config.toml
num_hidden_layers = 13
hidden_size = 160
num_attention_heads = 4
num_key_value_heads = 1
head_dim = 32
intermediate_size = 640
vocab_size = 8192
hidden_act = "swiglu"
norm = "rmsnorm"
norm_place = "pre"
norm_eps = 1e-05
positions = "rope"
rope_theta = 10000.0
rope_fraction = 1.0
qk_norm = false
attn_scale = 0.177
bias = "none"
tie_word_embeddings = false
parallel_block = false
init = "uniform"
init_std_qkv = 0.0462
init_std_o = 0.00907
init_std_up = 0.0462
init_std_down = 0.00907
init_mimetic = 0.7
optimizer = "muon_variant"
learning_rate = 0.0127
lr_mult_o = 0.963
beta1 = 0.9
lr_head = 0.00876
warmup_steps = 200
schedule = "wsd"
decay_fraction = 0.49
decay_shape = "linear"
final_lr_fraction = 0.0
batch_tokens = [32768, 65536]
max_seq_len = 256
doc_mask = true
train_tokens = 428200000
max_steps = 9390
dataset = "wikipedia_en"
MLP neurons of a small language model. Each row is named by its layer, matrix (down: output weights) and neuron, and shows model dimensions 96-159. Each number is 128 + 32 x the weight over its row's rms, rounded and kept within 0 to 255. A neuron's up and down rows have the sign that makes its largest values positive.
After each neuron's rows, "raises" lists the tokens whose logits its output raises most directly, leaving later layers aside.

L10.down410 [112 159 159 165  91 116 110  71 103 135  54 104 124 166 149 142 100 123  93  90 132 119 130 119 152  92 167  83  98 111 162 128  89  90 143 105 127 192  89 118  91 144 202 166 158 114 140 183 176  56 143 143 112 125 151 151 113 129 102 187 104 140 134  83]
raises: "rate", "ral", "rag", "d", "r"

L8.down512 [120  92 174 134 146 107 119  86 193 132  76 125 167 141 152 153  89  94 159 114 126  92  92 109 103 149 139 159 158  74 118 113 117 139  89 171 102 158 123 126 120 124 142 123 172  66 109 124 126 107 111 108 124 155 166 158 109 102 111  85  78 104  92 129]
raises: "y", "er", "ers", "ery", "ines"

L2.down112 [188 152 122 130 157 103  90 125  88 145 129 120 170 104  77 119  93 202 136  71 131 120 135 198 159 183 169 149 162 113 117 149 155 170 173  98 120 183  36 108 112 124 103 132  78 166 126 114 138 176  93 134 160  75 127 114  89 160 146 204 159  96 114 163]
raises: "\"", "ties", "ty", "force", "him"

L3.down499 [107 123 138 152 102 160 113 106  94 153 118 144 187  81 115  88 116 117 114  97 196 141 126 171 110  86 147  94 124  77 128 103 149 136 109 187  63  76 101 102 103 135 162 122 107 139 206 135 110  86 102 113 122 120 100 146 162 144 134 136 158  52 154 135]
raises: " basis", "ary", " result", "arian", "General"

L10.down50 [ 92 111 142 143 133 110 112  93 124 112 159 183 123 161 121 176 169 158 108 106  76 126 116 149 166 105 156 105 146 144 134 117 103 155  65 141 104 150  99 137 113 156 180 136 141 149 168 178 127 133 188  84 122 129  60 177 149 147 149 129 105  84  72 140]
raises: "lies", "ly", "life", "lers", "lay"

L10.down61 [ 82  69 149 109 125 142 162 120 163 156 113 103 150 146 115 144 110 134 122  88 120  80 180  58  83 138  90 176 124 184 105 161 107 146 174 133 170 212 119 154 119 140 113 132 100  95 156 156  29 205 155 152 138  72 122 118  87 145 126 105 100 141  83 183]
raises: "ro", "le", "ique", "hem", "eca"

L9.down513 [115 122  59 132 113 106 129 172   5 104 100  92 113 134 123  93 126 119  88 144 131  68 153 118 124 116 133  87 154 163 116 143 136 116 149 154 184 158 114 154 146 137 152  94 113 128 122  97  74 111 169 133 207 174 109  90 116 112  65 164 138 119 100 119]
raises: "tes", "ting", "ts", "rs", "cl"

L3.down390 [113 108 142 125  94  97 113 156 172 112 127 122 100 153 151  38  77 175 168 115  55 143 155 160 113 151 106 103 177 229  86 144 178 144 157 150 165 146 103 100 117 103  97 166 136 127  88 146  94 141 129 165 110 134 154  81 157  96 138 167 123  91 106 155]
raises: "ers", "ary", "er", "ors", "ade"

L8.down433 [ 81 153 135 138  75 164 127 112 127 138  76 162 146  92 123 154 145 118 113 107 161 143 116 156  91 154 137 111 128 172  41 103 115 129 150  77 112  98 128 128 122 126  88 120 161 101 130 147 154 149  91 159 157  58  79 145 193 121 101 148 122 150 111 126]
raises: " its", " his", "ently", "ally", " this"

L9.down552 [104 164 101  95 145 112 117 117 113 152 120  74 135 160 132  61 163  78 124  86  96 107 107 192  93 152 130 136 116 133 123 121 120  63  86 130  82 100 104 139 203 161 160 120  98 121 184 118 121 126 122  83 122 156 133 105 155 149 103  72 130 111 114 113]
raises: " for", " to", " of", " from", " in"

L7.down187 [ 75  83 177 122 188 129 123  46 180 122 184  92 111 206 111  97 126 105 111  75  63 129 132 109 140 126  49 151 136 100 122 102 161 123 130 108 133 124 128 157 110 145 147  96 105 127 109 189 145 136 152 101 161 122 104 158 119 138 152 148 121  58  95 109]
raises: "ry", "er", "row", "down", "ric"

L7.down195 [155 154 144 113 108 125  76 152 125 109 138 124 167 118  84 132 169 200 120 117  91  75 102 135 122 112 197 160 137 158 145 141 122  74 172 146 124 101 139 141  69 158 172 111 170  69 136 170 102  68 159 102 123 108 122 126 116 147 131 107 142 101  96 161]
raises: "lies", "lem", "ly", "lic", "les"

L7.down426 [ 47 106 109 114 131 157 142 136  65 102  95 116 104 125 139 141 135 162  78  74 125  96 130 128 125 159 184 101 135 115 138 154 176 108 136 173 162 184 166 192 139  92 149 103 136 147 167 113  94 133 144 127 192 117  73 101 160 154 130   0  89 102 159 155]
raises: "ted", "ting", "ter", "ti", "tes"

L9.down462 [139  88 141 120  72 170 126  64  85 103 127  74 143 170 135  94 121 171 132 158 107 107 117 121 107 100 154 168 130 131 114 155 144 162 155 145 143 186 152 159  63  80 113 149 137 176  95  79 113  84 143 134 128 141 124 124 118 190 106  86 151 126 106 176]
raises: "ness", "ious", "go", "ition", "ware"

L7.down432 [137 149  98 145 151 170 116 107 135 144 146 133 119 118 127 134 121 143 141 131 132 168 115 183 126  95 100 142 170 161 131 143 114  92 173 111  98  65 155 151 163 128  88 140 162 133  99 129  94  81 152 112  97 131 133 103 120 175 168  18  68 129  77 155]
raises: "ists", "isted", "ized", "ist", "ice"

L9.down356 [136 142 158 166 118 143 118 148 127 132 125 160 178  99 116 104 186 184 133 138 123 106 136 133 154 169 169 114 142 158 149 162 116 142 150 147 167 127 107 127 140 115  82 178  80 156 120 159 127 145 102 179 144 101 114 163  84 116 169 145 150 152 107  72]
raises: "sm", "c", "cs", "cal", "stic"

L8.down288 [121 110 103 100  71 145 110 149 117 157 155 127 104 183 128  86  52 118 115  96  81 118 116 108 166 113 117  96 141 100 129 108 112 114 123 120 100 150 135  40 117 120 107  74 114 117 112 124 134 109  94 120 159 148 181 166 138 111 126  91 182 128 117  98]
raises: " Succeeded", "\n", "\n\n", "enn", "par"

L9.down119 [164 113 170 131 161 131 167  76 190  91 126 143 157 171 147 136 110 135 162  86 136 182 113 156  76 137 173 113  76 128 145 136 145  77 139 127 118 107 142 121 121 143 135 168 102 163  86 174 122 133 120  99 134  96 139 141 141  99 133 160  88 123 179 129]
raises: "y", "fall", "ys", "ies", "ym"

L8.down398 [ 80 121 121 147 103 127 153 102 129 144  89 151 113 181 117 136 130  62 150 142 189 158 122 139 171 126 114  77 119  82 155  93 118  79 157  71 175 155  89  92 130 165 103 123 116 150 199 196 148 106  89 135 145 132  88  88 128 114  78 135 137 183 103 119]
raises: "d", "ds", "r", "ments", "rs"

L8.down193 [117 127 117 168 106 121 127 170 136  97 127  57  43 171 147 138  87  80 120 138 108  84 166 157 106 155 138 173 114 154 122 146  96 117 114 133 134 160  89 141 122 192 201  96 116 156 178 115  70  87 155 159 109  97 125 128 141 122  93 135  87  85  92 129]
raises: "le", "les", "ly", "pin", "land"

L10.down538 [ 92 130 110 173 115  79 141 119  87 178  97 125 189  85 140 218 117 180 149 123 182 109  82  98 124 150 148 168 129  72 103 134 127  93 149 147 117 159 137 150 155 113 155  36 150 159 167 151  93 130 149 164 155 148  98 107 117 158 110 127 123  81 183 137]
raises: "nt", "ting", "nce", "ts", "ti"

L8.down307 [124 104 113 128 194  98  87 105 129 131  84  96 151  97 162 144 114 125 163 139  88 130 188  92 163 155 112 131 141 129 104 178 109  92 151 183 120  81 149 203 150 171 139 167 131 166 156 102 182  85 116 106 186 165 133 132 138 138  78 154 165  52 136 144]
raises: "s", "ots", "ness", "ting", "ts"

L8.down528 [ 98 125 133 120 117 116  87 141 114 156 115 154 141 121 126 127  95 137 138 164 129 147 111 150 123 165 117 111 140 128 138 103 128 154 110  94 185 129 150 125 186  80 161 147  86 114  46 126 174 132 116 127 133  66 128  70 171  88 116 128 189  99 117 107]
raises: " its", " their", " his", " several", " itself"

L7.down627 [112 132  72  89  92 101 134 105  97 153  66 127 110 202 108 138 107 132 157 135 145 108 102  79 109 116 142 139 131  63 111 162  98 105 113 185 148 143 125 115 145 157 136 108 101 151 101 124 186 126 158 193 198 160 113 122 141 102 120  98 131  98  79 144]
raises: "t", "tar", "day", "ted", "ti"

L9.down457 [105 140 141  98  84 138 118 106 146 111 139 154 129 105  51  94 120  85 169 139  73 194 161 171 124 160 113 118 144 130 150 185 118 179 130 134 152 157  85 126 117 161 149  50 148 112 156 180 105 115 120 122 195 143 125 135 158 177 119 142 103  98 152 102]
raises: "ties", "ti", "ers", "ments", "tic"

L2.down486 [100 134 111 135 132 104  59 121 143 137  99 147 129 112 125  70 104 139 183 165 146 123 134 112 183 110 140 153 144 110 148 156 120 163 143  71 208 127  85 124 107  95 150  97 166 140 140 130 138  85 148 116 112 147 122 199 157  87 137 190 148 100 102 163]
raises: "\n", "\n\n", "\n ", "  ", "ord"

L8.down382 [108  86  93 125  75 118 136 137  78 119  79 150 159 134 135 130 103 131 119 163 107 107 113 102 184 165 127  66  81 119 117 117 125 130 127 145 103 163 196 133 108 125 113 136 118 226 127  95 163 121  96 198 143 144 152 110 167 117 126 120 111  86  74  97]
raises: "ts", "ty", "ta", "board", "ti"

L10.down551 [139 124  87 130 129 120 120 144 176 148  78  94 138 115  88 104  86 101  94 166 154 127 166 131  78 171 173 145 175 136 102 129 100 154  94 159 163 163 181 118 150 112 126 149 134 112 161 100  97 145  49 156 113 140  96 146 110 159 158 161 130  96 159 102]
raises: "ody", "yle", "od", "one", "omb"

L8.down264 [ 78 114 161 118 128 127 113 141 136 110 154 103 158  89 139 123 160 112 155  99  96 136 140 145  89 110  70 126 119  93 248 148 104 103 138 141 151 165 107 115 108 141  93  94 134  90  75 102 137 151 133 147 110 122 168 111 101  78 109  40 120 157  88  92]
raises: "ers", "ed", "es", "e", "er"

L10.down514 [139 126 175 134 151 119 103 110 144 100 154 151 115  98  59 117 111 125 126 183  75  98 126 157 130 115  88 117 166 141 140 163 117 164 154 158 101  94 156 151 119 104 149 120 153 151  96 148 129  96 141 162 112 176 195  82  69 115  47 110 119 157 134 178]
raises: "While", "His", "When", "After", "According"

L8.down330 [153 180 120 114 130  87 135 137 158 239  92 140 126 129  98  77  92 166 113  94 119 110  88  44 143 108 162 129 112  85 118 171  90 206 128 150 160 130 135  86  99 138 123 161 165 168 102 113  94 149 109 113  79 127 163 119 135 122 152 172 119 115 110 150]
raises: "\n", " →", " whether", " are", "\n\n"

L3.down284 [ 96 110 122 111 154 111 131  22  94 157 154  73  75 138 105 104 115 124 158 102  80 107 102 181 122 142  75  73 140 167  94  94 149 119 153 129 103 145  94  78 135 143 130 154  52  94 182 134 172 147 148 122 173 112 143 147  87 139 120 243 154  51 129 123]
raises: "ties", "s", "ness", "ella", "elli"

L7.down235 [ 37 112 134 112 126  96 134  34 118  83 151 157 178 234 156 164 119 134 153 132  82 171 122 127 149 143 183 207 127 192  90 147 107 119 163 122  70 146  75 124  85 119 128 138 118 153  94 168 189 190 151 126 172  98 105 112 124 128 117  70 135 148 142 167]
raises: "ica", "sis", "ique", "tha", "si"

L10.down113 [117  96 142 109 127 120 128 127  90 128 121  77 127 190 120 109 163 125 153  98 147 121  76 139 133 116  67  54  90  66 119  80 142 173 106  98 126 197 150 155 139 124 166 103 130 125 118 184 167  85 168  76 113 115 137 108 131 138  92  73 109 142  57 135]
raises: "r", "rity", "rs", "res", "rie"

L10.down407 [153 167 118 114 149  84 138 113 108 154 131 131  88 128 106 109 138 111 103 150 112 119 114 255 140 139 132 128 105  73 104 198 121 166 128 104 183 146  90 147 157  73  99 158  68 138 147 138 101 164 149 111  91 183 107 143 154 131 101  90 128 136 131 114]
raises: " |", "\n\n", "ark", ",", "\n"

L10.down207 [ 81  68 128  91 133 113 112 152 198  81  77  83  89 116 142  62 123 155 173  25 109  86 146 134 137 103 136 159  93 158 157 120  76 144 133 134 184 141 109 170 197  99 157  84  82  91 145 129 145  93 150  67  94 149 161 159  80 180 103 159  95  95  60 102]
raises: "ary", "less", "ly", "ery", "ry"

L7.down402 [102  69 158 113  80  98 148 130  93 175 117 104 145 194 120 126 147 125 119 109 107 156 166 148 138  88 157 141 140 163 159 183 174  95  59 141 178 164 129 184 162 150 135  87 134 127 168 117 135 134 165 141 113 137 128 109 105 163 143  74 109 132 148 150]
raises: "lers", "gers", "rich", "les", "lies"

L7.down223 [125 101 118 127 167 104 169 115  99  83 113 146 194 107 103 148 158 146 175  40 156 140  94 167 114  94 199 139 157 117 126 128 120 159  91  89 140 222 145 108  76 117 165 125 140 121 169  88 162 149 129  82 130 113 111 118 116 147 131 131 108 141 101 123]
raises: "ym", "y", "io", "ia", "yd"

L7.down200 [187 109  78  79 135 175 139  83 124 188 163 134 150 191 150  72 137 128 194 117 136 140 108 112 137  75  86  62 149 122 151 118 111 160 110 120 141  91 137 153 162 170 117 154 114 118 127 155 142 168 126  83 150 161  68 119 111 139 126  27  93 153 107  99]
raises: "ists", "ism", "ist", "ings", "ity"

L8.down141 [106 141 138 147 154 131 134  86  96  77 150 143 132 140 127 159 115 121 102 144  67 124  62 143 179 101 149 145 166  80 142 154 132  98  71 124 178 140  76 160 155  98 125 133 149 199 120 133 151 172 146 152 148 164 153  97 140 148  91 164  95  77  87 116]
raises: "t", "ts", "ty", "te", "ties"

L8.down517 [113 103 111  90 106  66 133 127  74 124 134 148 149 157 139 120 110  94 185 125 136  51  71  84 127 132 168  99 151 113 129 142 108  91 113 148 132 160 171 136 147 104 199 117 150 177 181 163 127 134 186  85 157 120 143  61 114 159 113 164 167 175  61  94]
raises: "r", "ts", "ta", "t", "rs"

L7.down605 [167 113 139 101 160 124  91 115 155 107 161 149 137  89  93 131 134 159 169  71  97 140 108 210 112 113 102 120 125 108  96 131  74 188 188 104 146 193  45  65 148 117 150 126  71  90  99 160 179 141  94  72 144 146 148 141 157 152 107 170 144 115 149 125]
raises: "arian", "sson", "ers", "er", "shire"

L7.down535 [155 138 117  96 124 151 123 126  42 117 131 103 136 104  84 148 154 108 116 159 162 141 151  82 136 152  88  96 111 150  89 148 148 121 122 100  94 144 130 140 104  39  92 106 118 202 141 152  87 210 138 130 125 122  81 129 166 179 129 121 178 134 117 126]
raises: "cing", "za", "ces", "cer", "ography"

L8.down76 [ 61 129 126 167 111 153 151 128 201 114  75  86 127 101  92  84 130 129 108  90 161 140  78 226 130 174 173 138  95 126 116 117 109 157 110  86 156 119 159 168 104 121  91  81 181 107 155 146 159 137 147 174 142  60  98 130 183 108 119 149 128 146 133  99]
raises: "ently", "ically", "ally", "ually", "ely"

L10.down390 [ 99 130 129 153 180 129 184 141  87 118 188 108 176 158 180 109 132  91 162 122 171 102 135  85 140 130 122  88 141 136 184  83 102 101 101 115 224 136 181 147 123 110 121 103 139 133 132 123 109 167 133 112 134 150 184 115  92  96 153  93 116 149 149 106]
raises: "ée", "oms", "pper", "atory", "om"

L9.down128 [134  85 187  84 103 166 126  84 173 147 152 152 109 134  99 117 147  67 158 122 102 108 125 148 119 108 123 152 146 129 120 118 118 186 123 130 190 175 140 133  75 108 122  93 127  91 100 115  39 137  90 158 133 117 215 142 153 183 118  53  62 185 113 205]
raises: "e", "ean", "es", "ea", "ar"

L7.down154 [103 177 136 180 122 114 111 144 153 114 128 208 143 159 169  79 129 145 148  92 130 158 172 218 129 147 185 117 108 134 143 104 149 213 139 109 115 158  81 170 138  79 179 128 132 133 159  92 166 185 130 120 133 115  85 146 130 143 165 135 118 177 130 108]
raises: "al", "als", "alis", "ally", "ven"

L7.down90 [120 202 131 196 145  70  92 138 140  97 141  61 170 150 167 119 132 118 210 137 102 122  78 131 116  98 149 104  97  99 105 143 135 144 115 105 118 122 125 103 180 126 105 174 110 153 116 164 119  82 113  42 128 102  84 177  89  78 164 175 129  79  99 127]
raises: "er", "ers", "down", "est", "ines"